Weights of a small transformer language model: a variant of Adam for these matrices.
MLP neurons of a small language model. Each row is named by its layer, matrix (down: output weights) and neuron, and shows model dimensions 0-95. Each number is 200 + 30 x the weight over its row's rms, rounded and kept within 0 to 999. A neuron's up and down rows have the sign that makes its largest values positive.
A block is one neuron, or neurons of one layer that tend to fire together. After each block is what it responds to, as a language model described it from the Wikipedia text at the highest values.

L7.down221,217,160,239,202,184,237,189,203,227,203,207,198,200,228,175,212,192,216,229,258,200,174,185,217,195,217,205,164,226,248,177,189,225,201,202,189,225,225,210,181,187,228,224,189,187,191,185,209,133,184,206,165,160,168,195,163,163,213,213,228,162,208,194,245,187,214,123,220,219,252,192,129,236,248,225,205,180,217,251,213,259,197,228,151,175,178,282,182,169,200,246,203,218,191,174,184
L7.down277,179,231,201,142,184,168,230,161,189,180,176,204,236,196,258,224,157,215,173,194,197,236,258,173,125,201,210,181,177,157,258,179,173,181,219,133,163,165,214,194,221,174,217,203,180,233,199,239,208,164,185,243,179,257,214,203,198,226,174,206,190,222,184,256,179,189,191,157,208,212,211,195,192,167,216,199,209,176,167,216,172,171,200,188,197,152,187,250,186,210,176,195,126,181,241,208
First short piece of a longer word split into pieces, mostly lowercase s or h starting verbs and nouns mid-sentence, e.g. s-aves, h-overed, s-eminars.

L3.down27,234,197,278,218,219,183,194,253,142,213,244,180,174,141,253,209,188,197,221,152,218,259,207,176,184,198,139,205,227,185,234,214,231,166,245,164,179,224,222,200,177,239,190,138,166,200,189,179,230,187,209,162,180,226,231,203,221,171,219,227,193,164,219,221,193,225,197,172,266,215,245,165,182,179,156,172,184,186,210,225,168,174,183,161,196,217,180,276,229,176,131,219,185,220,187,211
L3.down40,194,245,215,158,226,160,202,218,227,209,200,175,221,226,189,172,197,174,161,224,183,217,209,204,220,173,216,180,190,221,229,237,215,201,135,187,249,214,191,223,168,187,151,181,204,180,197,208,185,277,163,209,214,230,192,205,172,256,151,229,221,261,210,216,253,172,191,241,194,165,139,197,182,161,214,208,219,223,179,193,231,195,194,239,235,249,237,166,169,189,211,212,216,170,185,262
L3.down194,229,173,228,181,186,193,199,178,185,186,186,208,216,136,219,195,213,203,138,201,215,170,168,209,190,229,216,159,178,195,234,198,212,246,206,238,165,195,206,208,218,137,200,226,178,216,219,182,188,223,212,189,215,148,236,239,256,263,257,144,175,226,213,239,189,187,273,173,188,129,200,198,178,171,235,186,257,215,146,195,225,156,260,262,244,254,203,210,210,188,219,191,239,203,153,227
L3.down223,176,244,192,212,183,196,174,183,127,197,171,154,229,184,247,224,268,181,176,175,226,250,198,191,237,223,273,205,231,227,210,186,153,213,182,173,177,214,154,158,156,229,204,146,200,194,192,188,220,206,204,267,202,170,220,215,273,177,193,242,176,217,202,201,208,192,237,228,242,181,213,220,166,233,176,196,203,186,196,192,235,188,194,236,212,208,179,151,178,209,246,190,204,221,220,221
L3.down278,213,208,144,258,158,193,176,257,212,163,188,148,227,132,207,212,244,132,208,218,184,225,193,209,207,225,165,183,238,252,197,180,233,183,232,193,194,168,163,191,192,242,216,205,185,262,173,220,190,186,212,137,160,192,234,120,209,218,247,189,167,215,141,242,188,238,186,228,219,181,202,231,202,237,268,200,207,176,200,166,203,136,237,234,160,159,209,253,177,192,150,185,232,222,188,216
L3.down419,169,215,198,222,184,186,174,219,173,221,199,182,151,234,169,199,204,153,167,186,189,226,193,251,139,246,263,164,155,194,223,240,215,205,212,222,205,218,211,176,197,205,183,299,202,219,228,178,273,218,236,217,191,224,199,230,256,220,224,161,203,188,190,227,225,214,238,184,201,214,179,182,218,177,129,242,144,218,199,234,220,196,194,215,181,182,148,216,207,203,280,208,229,171,184,301
L3.down425,188,201,171,174,181,222,157,194,191,216,204,199,167,188,212,174,178,162,216,205,213,180,226,190,241,201,248,211,136,216,155,193,154,169,186,247,191,142,201,208,163,203,196,162,214,216,233,210,200,220,263,194,180,218,211,216,214,162,253,206,191,179,172,219,217,233,173,169,178,177,162,229,194,180,194,172,229,195,242,157,156,215,193,184,187,120,195,234,186,231,179,223,149,173,189,202
L3.down528,215,191,232,258,259,238,162,205,192,157,149,210,201,167,201,262,240,172,178,220,207,278,164,200,162,239,208,236,189,159,184,218,166,161,243,233,235,246,214,224,196,191,209,184,197,194,147,245,222,249,189,182,149,199,205,189,224,204,194,196,240,204,199,211,167,207,179,236,177,182,224,169,205,199,148,233,194,206,160,162,161,185,162,190,204,176,157,247,187,231,223,164,183,262,248,180
Final word-piece completing a multi-token proper name, mostly surnames or first names in lists and citations, e.g. Christoff-els, Hugh-es, Campb-ell, Theod-ore.

L5.down171,198,204,197,149,242,169,197,148,143,198,219,197,219,194,235,132,189,269,218,188,213,208,143,221,167,240,246,226,156,305,145,213,164,238,155,200,231,186,173,204,213,223,187,188,216,208,171,221,193,194,151,124,182,210,182,218,144,244,197,214,167,219,177,197,211,217,164,145,209,249,173,214,187,206,169,178,180,173,218,190,211,222,189,183,244,204,191,155,192,177,126,185,188,194,206,246
L5.down345,174,203,191,201,196,187,229,172,191,168,196,221,222,252,188,186,220,197,211,201,169,219,184,174,196,193,246,221,181,245,215,183,213,203,176,184,194,193,239,244,165,221,226,196,201,201,213,248,229,193,217,172,163,183,180,246,218,183,222,216,204,235,130,204,179,207,160,151,197,196,161,240,143,164,228,193,199,210,209,204,204,193,176,197,179,193,204,195,151,115,210,229,227,179,207,229
L5.down454,138,173,198,178,207,201,204,199,202,166,173,219,236,240,178,197,234,165,179,200,196,180,174,243,160,203,119,214,213,246,229,198,202,205,191,186,264,148,130,160,205,207,228,139,192,222,224,191,185,212,196,195,173,193,207,227,206,242,171,176,237,160,188,163,177,210,218,177,229,164,155,183,201,217,204,173,160,204,154,193,161,210,188,212,245,193,182,180,196,194,190,202,207,218,183,216
L5.down585,185,216,156,186,214,193,162,150,230,225,181,189,206,183,176,187,201,247,195,254,230,225,180,147,172,196,195,239,161,231,165,189,181,203,231,165,185,145,161,212,212,212,257,245,159,193,176,250,196,138,208,192,203,149,229,220,205,251,209,215,189,190,186,218,183,192,211,228,123,225,230,186,173,169,153,229,200,183,181,187,215,163,161,177,149,202,154,259,215,198,193,189,209,228,206,191
Single-letter word pieces, mostly "s", either starting a fragmented word (s+ugar, s+atire, s+acks) or ending one (Shield+s), plus t and sh.

L5.down64,192,233,153,179,162,231,206,140,226,215,215,217,217,226,190,198,192,175,145,237,167,251,213,170,217,212,168,150,189,199,210,203,229,238,158,153,214,188,222,262,246,141,181,201,200,191,231,182,258,229,210,208,196,203,189,192,201,164,268,235,195,204,216,193,222,135,190,200,186,169,146,199,217,226,213,172,170,239,202,221,244,224,269,224,210,217,143,225,237,209,196,179,202,168,223,195
L5.down88,199,191,182,198,220,198,208,173,243,217,236,218,203,196,199,181,238,191,175,204,170,257,198,201,172,223,157,198,218,238,214,203,156,154,164,158,225,182,230,169,201,129,172,234,152,211,172,200,171,203,166,186,208,222,239,184,173,236,224,227,198,220,190,213,168,196,238,129,196,211,174,171,227,174,214,208,212,211,204,214,194,190,175,194,174,158,86,233,228,179,182,200,214,192,203,165
L5.down464,237,203,194,192,195,187,229,189,237,230,241,198,162,239,194,188,182,196,183,203,191,204,185,208,219,198,196,248,203,212,227,225,216,277,185,192,212,188,224,224,199,244,222,156,219,218,156,185,135,171,201,227,201,212,239,192,223,185,205,203,163,175,201,199,179,169,247,184,227,197,199,203,173,201,159,185,215,268,212,197,212,190,242,254,222,197,91,222,222,151,157,195,190,175,207,200
L5.down742,217,175,155,224,202,248,227,212,224,210,183,178,198,196,193,211,158,257,170,208,205,179,169,124,250,213,249,202,231,211,236,179,241,148,158,202,199,155,219,171,199,207,247,212,189,198,152,174,170,120,164,235,170,217,237,165,243,191,165,187,179,162,187,229,153,197,247,238,189,168,202,203,184,218,215,217,237,189,189,225,165,180,158,229,224,182,141,234,195,166,235,181,184,182,228,188
The first digit of a multi-digit number, mostly in table cells after a pipe, as in 4:25, 1.556, 4,437, 4.6.

L7.down75,247,209,257,217,190,203,186,239,214,271,203,174,250,201,174,236,168,183,171,237,149,231,166,237,191,241,188,224,194,172,215,242,246,187,265,144,243,192,213,189,246,221,163,250,235,261,243,180,169,145,242,143,208,216,205,193,165,239,221,200,189,199,207,217,184,213,208,219,215,163,188,184,198,182,208,229,224,210,127,229,175,194,249,179,173,216,150,172,206,186,251,242,216,222,214,224
L7.down283,216,220,247,232,261,211,168,194,209,224,182,210,198,246,148,179,161,227,195,178,232,239,177,181,212,175,174,168,202,204,223,163,209,206,186,235,203,189,180,189,218,226,211,162,119,262,192,192,190,235,244,211,176,198,221,195,222,221,197,217,217,177,168,194,187,209,181,170,180,194,164,162,205,205,227,234,185,200,165,238,150,212,194,165,178,205,202,150,209,145,230,244,167,209,194,201
First sub-word piece of a longer word split into tokens, usually a capital letter starting a surname or foreign name (B in Baca, Biggs, Bagh; C in Crane), sometimes mid-word pieces or coordinate digits.

L5.down237,212,167,195,196,246,208,199,208,158,174,218,229,227,236,217,174,196,273,168,197,202,201,143,167,170,216,253,207,172,197,174,192,188,227,214,221,215,196,243,225,210,205,171,183,228,205,205,188,188,238,157,199,257,178,157,189,192,211,207,203,181,177,193,238,201,212,220,182,199,178,219,214,217,175,227,195,252,210,178,181,218,178,215,208,139,231,183,233,190,160,176,191,178,157,185,200
L5.down497,181,224,194,216,220,202,206,180,216,132,197,191,215,229,233,209,239,229,182,228,123,167,174,193,213,180,231,255,195,217,151,162,213,160,196,231,221,225,212,193,219,204,197,194,198,208,182,193,198,179,185,184,267,164,263,123,154,221,187,203,134,215,201,198,233,195,210,208,192,216,225,204,197,223,218,204,190,191,187,191,191,164,186,174,175,192,121,192,182,184,192,223,180,210,207,227
L5.down542,179,171,199,206,276,208,240,213,226,166,184,201,172,224,223,199,257,168,201,145,182,191,232,232,203,235,164,244,142,191,200,232,235,167,222,184,188,214,156,223,210,250,200,236,177,195,202,256,214,209,229,190,191,233,189,203,202,254,234,215,188,180,169,248,210,170,155,184,216,196,209,198,163,149,180,150,204,188,171,213,207,140,203,229,140,205,224,216,219,256,182,228,238,174,176,198
L5.down687,223,212,186,224,208,179,212,168,232,247,209,230,224,185,211,203,222,222,197,234,157,215,252,246,198,195,210,236,172,206,231,216,180,269,164,182,203,182,223,258,176,155,217,258,192,170,185,233,190,106,156,212,216,205,212,204,207,222,232,249,248,230,256,218,208,182,162,174,199,179,208,170,220,168,217,207,219,157,195,182,237,212,193,176,181,195,158,220,172,201,241,252,162,191,214,231
The letter C as a separate token, mostly the capital starting a name or word (Coca, Crosspool, Guy C. Kimbrough, °C, c. 1830), plus weak scattered hits on table separators and hyphens.

L5.down23,204,195,175,217,257,216,143,232,194,219,135,202,191,221,235,135,239,159,228,174,157,211,215,150,211,202,188,217,236,220,203,179,165,197,181,192,165,145,210,208,163,168,222,205,183,168,205,247,253,184,254,173,185,180,167,170,203,232,199,196,187,150,204,179,233,188,172,203,182,150,196,256,177,178,227,211,251,180,175,209,191,160,179,187,210,157,212,244,180,224,167,205,124,173,235,217
L5.down725,183,231,202,178,136,208,207,158,227,197,164,226,280,217,184,202,175,220,237,198,218,222,249,160,242,157,210,237,180,257,228,217,214,143,146,233,180,195,207,192,171,203,187,231,230,158,188,171,229,228,222,232,222,209,165,192,198,223,203,202,201,219,216,193,212,224,290,180,196,192,194,148,200,169,215,137,202,172,178,187,207,150,196,193,205,190,248,169,213,199,224,217,169,217,214,192
L5.down729,245,207,237,205,207,208,222,257,159,231,122,207,191,159,193,217,206,174,171,207,192,212,215,198,181,224,217,175,193,178,229,169,119,161,199,214,208,193,112,203,109,204,195,168,193,124,175,198,209,197,213,245,246,214,204,258,227,170,209,135,175,200,204,194,213,204,172,208,210,191,235,174,234,192,198,248,239,188,190,141,141,141,192,176,211,178,246,180,199,183,192,195,211,221,163,201
L5.down733,220,167,253,276,228,176,204,180,147,146,158,167,222,138,203,151,226,162,192,184,180,203,227,172,158,166,234,166,219,200,158,206,183,242,181,274,186,253,228,177,143,200,192,263,160,163,189,216,272,145,194,181,175,174,154,221,185,206,209,170,201,167,193,140,212,243,174,196,241,235,188,206,234,205,193,233,221,220,173,249,247,236,219,195,214,192,239,188,167,197,162,154,240,231,233,207
Final piece of a person's first name or surname prefix, just before the surname starts, such as the apostrophe in O'Sullivan, Mc, and the last piece of Dyl-an or Rol-and.

L3.down4,224,231,139,166,187,126,198,200,176,219,175,202,225,230,202,186,174,202,203,187,246,221,223,227,128,185,170,170,129,227,189,219,202,182,196,206,249,204,236,189,207,158,233,160,194,253,154,190,236,153,209,206,231,189,211,159,189,239,193,240,198,141,199,157,197,179,254,167,185,201,219,290,191,185,247,212,200,248,193,166,223,174,218,208,272,194,202,245,224,154,183,158,207,207,197,159
L3.down47,188,253,194,238,178,223,204,236,262,273,205,174,148,199,198,159,186,199,183,239,229,204,262,232,179,166,246,229,196,203,197,200,158,211,101,158,260,171,237,232,240,218,209,238,191,179,142,186,184,177,219,211,183,219,197,182,149,161,173,193,176,263,197,161,228,183,182,161,178,218,169,168,177,166,246,262,224,249,155,224,247,193,178,240,208,219,200,224,171,218,179,136,261,219,203,222
L3.down284,177,238,207,162,149,173,251,227,188,227,194,265,221,224,218,166,217,192,185,181,180,221,194,232,210,224,253,214,162,145,218,194,226,238,203,204,184,237,201,200,184,180,206,184,251,210,199,200,176,146,240,231,220,196,163,177,153,211,197,201,231,183,223,158,221,222,192,210,183,151,250,125,219,224,191,171,211,252,164,220,249,177,179,231,210,173,127,201,188,250,227,191,154,182,208,120
L3.down309,152,166,167,190,216,230,209,186,201,215,152,202,187,195,220,200,219,169,199,186,189,176,157,243,167,211,203,180,192,257,170,159,180,182,206,197,262,268,222,238,193,178,228,172,180,241,179,241,203,173,208,197,236,230,229,222,188,220,201,186,206,220,190,208,222,167,146,236,167,166,176,218,206,215,199,201,188,240,220,180,265,220,246,223,205,236,160,183,203,163,191,230,208,153,278,158
L3.down446,185,237,242,236,216,200,168,190,212,219,211,180,213,225,172,180,194,198,182,260,214,173,177,173,228,201,216,180,240,231,220,233,214,181,202,185,200,188,167,168,186,174,164,247,204,232,201,189,210,187,166,194,215,188,162,187,219,192,262,187,201,280,206,210,219,173,167,192,216,203,171,127,214,156,251,182,227,308,191,276,216,177,207,207,147,261,142,219,190,237,205,152,182,204,233,177
L3.down458,209,193,171,221,214,254,238,166,218,203,209,176,203,194,204,177,184,213,215,199,214,156,195,273,181,201,204,187,169,205,184,240,180,204,205,129,215,217,244,211,227,215,199,193,203,151,176,211,165,179,200,197,186,166,263,166,247,189,194,206,220,132,227,149,239,173,180,287,195,226,177,148,220,154,207,170,162,215,167,259,177,195,213,187,196,215,187,194,265,177,196,217,137,195,147,206
L3.down526,166,208,175,183,179,144,185,192,242,163,240,180,225,183,199,242,170,234,238,189,182,229,211,211,196,206,245,200,205,239,265,183,233,200,170,203,143,176,204,157,155,185,166,236,275,259,203,224,177,200,256,252,173,130,205,159,168,183,192,219,181,218,232,238,177,252,231,267,157,247,185,164,171,215,179,134,231,227,207,199,227,248,209,229,165,234,153,231,191,186,239,173,193,189,230,273
L3.down743,213,199,190,228,139,183,220,221,205,229,188,177,119,190,191,169,200,203,155,215,136,134,196,227,200,200,201,193,176,153,257,194,149,214,225,216,127,196,242,266,193,168,190,191,215,177,171,175,213,204,165,215,213,190,187,229,187,157,204,160,197,197,223,158,171,194,176,220,208,261,235,172,205,219,171,234,167,229,191,168,181,194,256,245,206,182,183,202,228,183,211,151,280,193,176,186
First digit of a number (or capital A as a word's first letter) at the start of a value, mostly in tables, e.g. 1–3 scores, 1,471, A. Seedman.

L3.down79,179,182,261,180,203,216,162,202,147,209,207,173,169,206,210,233,244,157,227,194,161,224,196,181,198,206,139,221,158,197,146,188,237,185,219,211,227,195,194,198,157,246,203,208,209,192,238,213,231,165,193,144,216,261,211,179,224,181,190,198,233,200,181,169,169,227,201,147,236,177,197,197,200,243,200,177,209,298,195,218,204,223,193,179,187,179,188,222,214,208,185,227,218,173,199,201
L3.down126,207,181,217,211,176,216,206,214,166,258,177,164,175,209,206,201,240,202,139,266,237,219,183,187,220,257,223,244,206,187,216,149,225,168,180,209,258,201,166,216,159,216,163,196,234,259,156,233,197,186,224,241,195,251,141,216,176,194,152,203,168,198,182,170,162,176,245,232,162,164,188,159,248,217,173,184,234,200,197,149,175,199,184,158,206,236,217,153,159,217,234,192,182,229,154,206
L3.down163,185,177,172,218,181,150,208,214,179,218,168,178,196,197,176,191,192,202,227,193,196,225,211,168,256,209,209,208,186,188,210,172,139,168,139,228,199,191,177,231,193,210,163,184,189,177,200,300,201,225,228,232,162,229,210,279,247,204,219,235,160,252,219,191,199,221,229,206,246,161,189,271,228,220,212,183,226,229,176,222,245,212,167,233,258,181,169,195,160,212,197,172,199,209,259,230
L3.down179,230,207,179,219,232,178,148,237,299,176,253,240,213,265,187,211,232,211,179,210,204,213,179,208,225,223,268,229,222,234,222,191,207,250,267,231,188,209,245,204,200,282,263,234,146,223,143,127,173,187,213,168,193,186,231,266,228,219,232,188,153,241,142,192,204,189,197,210,189,244,252,142,233,183,187,171,155,203,219,228,177,218,214,184,213,165,253,216,173,188,235,183,232,160,225,209
L3.down241,156,172,241,243,181,170,180,192,221,205,194,234,230,194,195,197,235,226,218,214,225,199,197,207,178,186,239,169,206,204,198,255,178,204,137,239,189,149,179,163,179,175,222,139,233,192,260,197,222,227,156,232,194,228,171,216,200,209,230,163,220,201,177,242,185,217,223,222,188,199,191,181,222,183,184,198,196,212,197,166,202,210,193,207,127,236,170,256,218,166,203,195,178,203,184,191
L3.down411,163,206,234,173,216,184,187,273,207,249,178,211,182,252,187,214,181,185,274,233,182,215,150,234,210,260,152,196,237,176,212,163,152,201,193,209,169,188,203,192,187,158,223,210,246,203,218,252,209,199,187,147,241,141,188,239,177,214,202,180,171,151,202,214,168,186,139,221,177,175,194,176,145,220,171,194,233,187,238,139,202,211,194,209,203,234,131,198,208,233,193,214,203,193,209,249
L3.down452,216,206,236,177,255,210,208,163,187,183,211,190,223,249,211,226,189,237,167,233,195,206,199,211,235,174,213,203,164,190,235,210,157,156,187,189,220,177,215,264,243,230,208,142,208,238,170,204,179,243,144,177,175,217,169,249,171,176,199,198,214,235,160,188,225,244,155,239,193,165,247,192,237,180,133,195,209,183,215,211,193,183,214,187,177,169,115,126,243,218,256,220,169,210,233,188
L3.down578,196,226,176,246,194,194,219,194,234,182,235,190,236,235,143,175,233,173,213,227,182,226,201,211,220,197,231,191,160,201,180,215,227,175,220,218,236,135,251,188,229,177,217,192,242,243,200,239,201,195,188,198,208,231,228,192,184,237,179,180,147,204,240,216,201,188,205,212,200,183,217,169,167,231,215,181,204,191,165,221,229,208,248,188,194,216,158,167,171,193,201,262,175,217,230,253
Short word-piece tokens, mostly one letter, split from longer words: capitalized initials of names (B-axter, C-liftonville), a-ide, a-orta, or final vowels (Mot-a, Kisig-a).

L7.down199,264,195,230,218,175,230,271,247,189,176,193,165,145,213,215,166,162,170,219,215,218,205,176,209,152,153,220,134,210,175,230,233,193,184,207,180,185,233,175,268,150,255,186,208,192,228,185,190,215,151,201,212,197,199,188,182,187,226,235,167,215,177,173,207,185,161,175,208,211,187,226,239,186,204,150,225,123,206,240,194,217,200,203,247,209,248,89,239,177,191,159,241,206,223,184,217
L7.down262,232,175,190,254,221,273,207,198,173,182,188,163,195,217,210,146,169,192,210,204,147,260,185,231,193,139,184,170,167,203,221,189,242,170,162,278,189,184,147,135,165,203,199,181,191,165,214,162,252,235,233,166,201,207,186,204,165,244,163,174,196,170,166,193,167,188,197,171,206,198,167,208,161,222,203,171,178,233,202,190,215,252,171,220,183,205,249,206,175,218,157,192,257,172,184,202
Hyphens joining double surnames in lists and credits (Norman-Culp, Heras-Casado), plus word pieces inside or ending proper names (Psalms, Rheims).

L7.down449,189,213,223,200,222,215,180,193,194,209,206,134,200,199,221,211,210,202,191,230,196,263,181,201,177,235,191,185,224,177,179,173,222,212,159,206,206,258,188,163,198,133,205,213,212,181,183,206,188,188,197,247,170,223,213,192,186,199,191,225,245,243,192,212,212,261,240,160,159,199,136,226,222,219,181,214,257,230,230,203,221,156,201,245,231,228,164,220,172,170,199,164,235,208,251,211
L7.down678,184,201,213,198,158,188,231,160,212,241,203,180,182,277,204,167,113,182,204,245,175,180,195,200,201,229,221,218,219,135,205,191,223,184,155,195,229,197,200,190,208,173,171,181,201,226,117,171,162,195,217,220,181,264,257,208,194,210,172,242,202,201,159,219,183,216,228,149,188,177,206,209,226,171,240,219,243,178,175,208,233,226,194,179,216,181,162,189,199,210,177,204,160,220,221,189
Single digit or colon tokens in the middle of formatted numbers such as decimals, coordinates, ISBNs, version numbers, track times and table figures.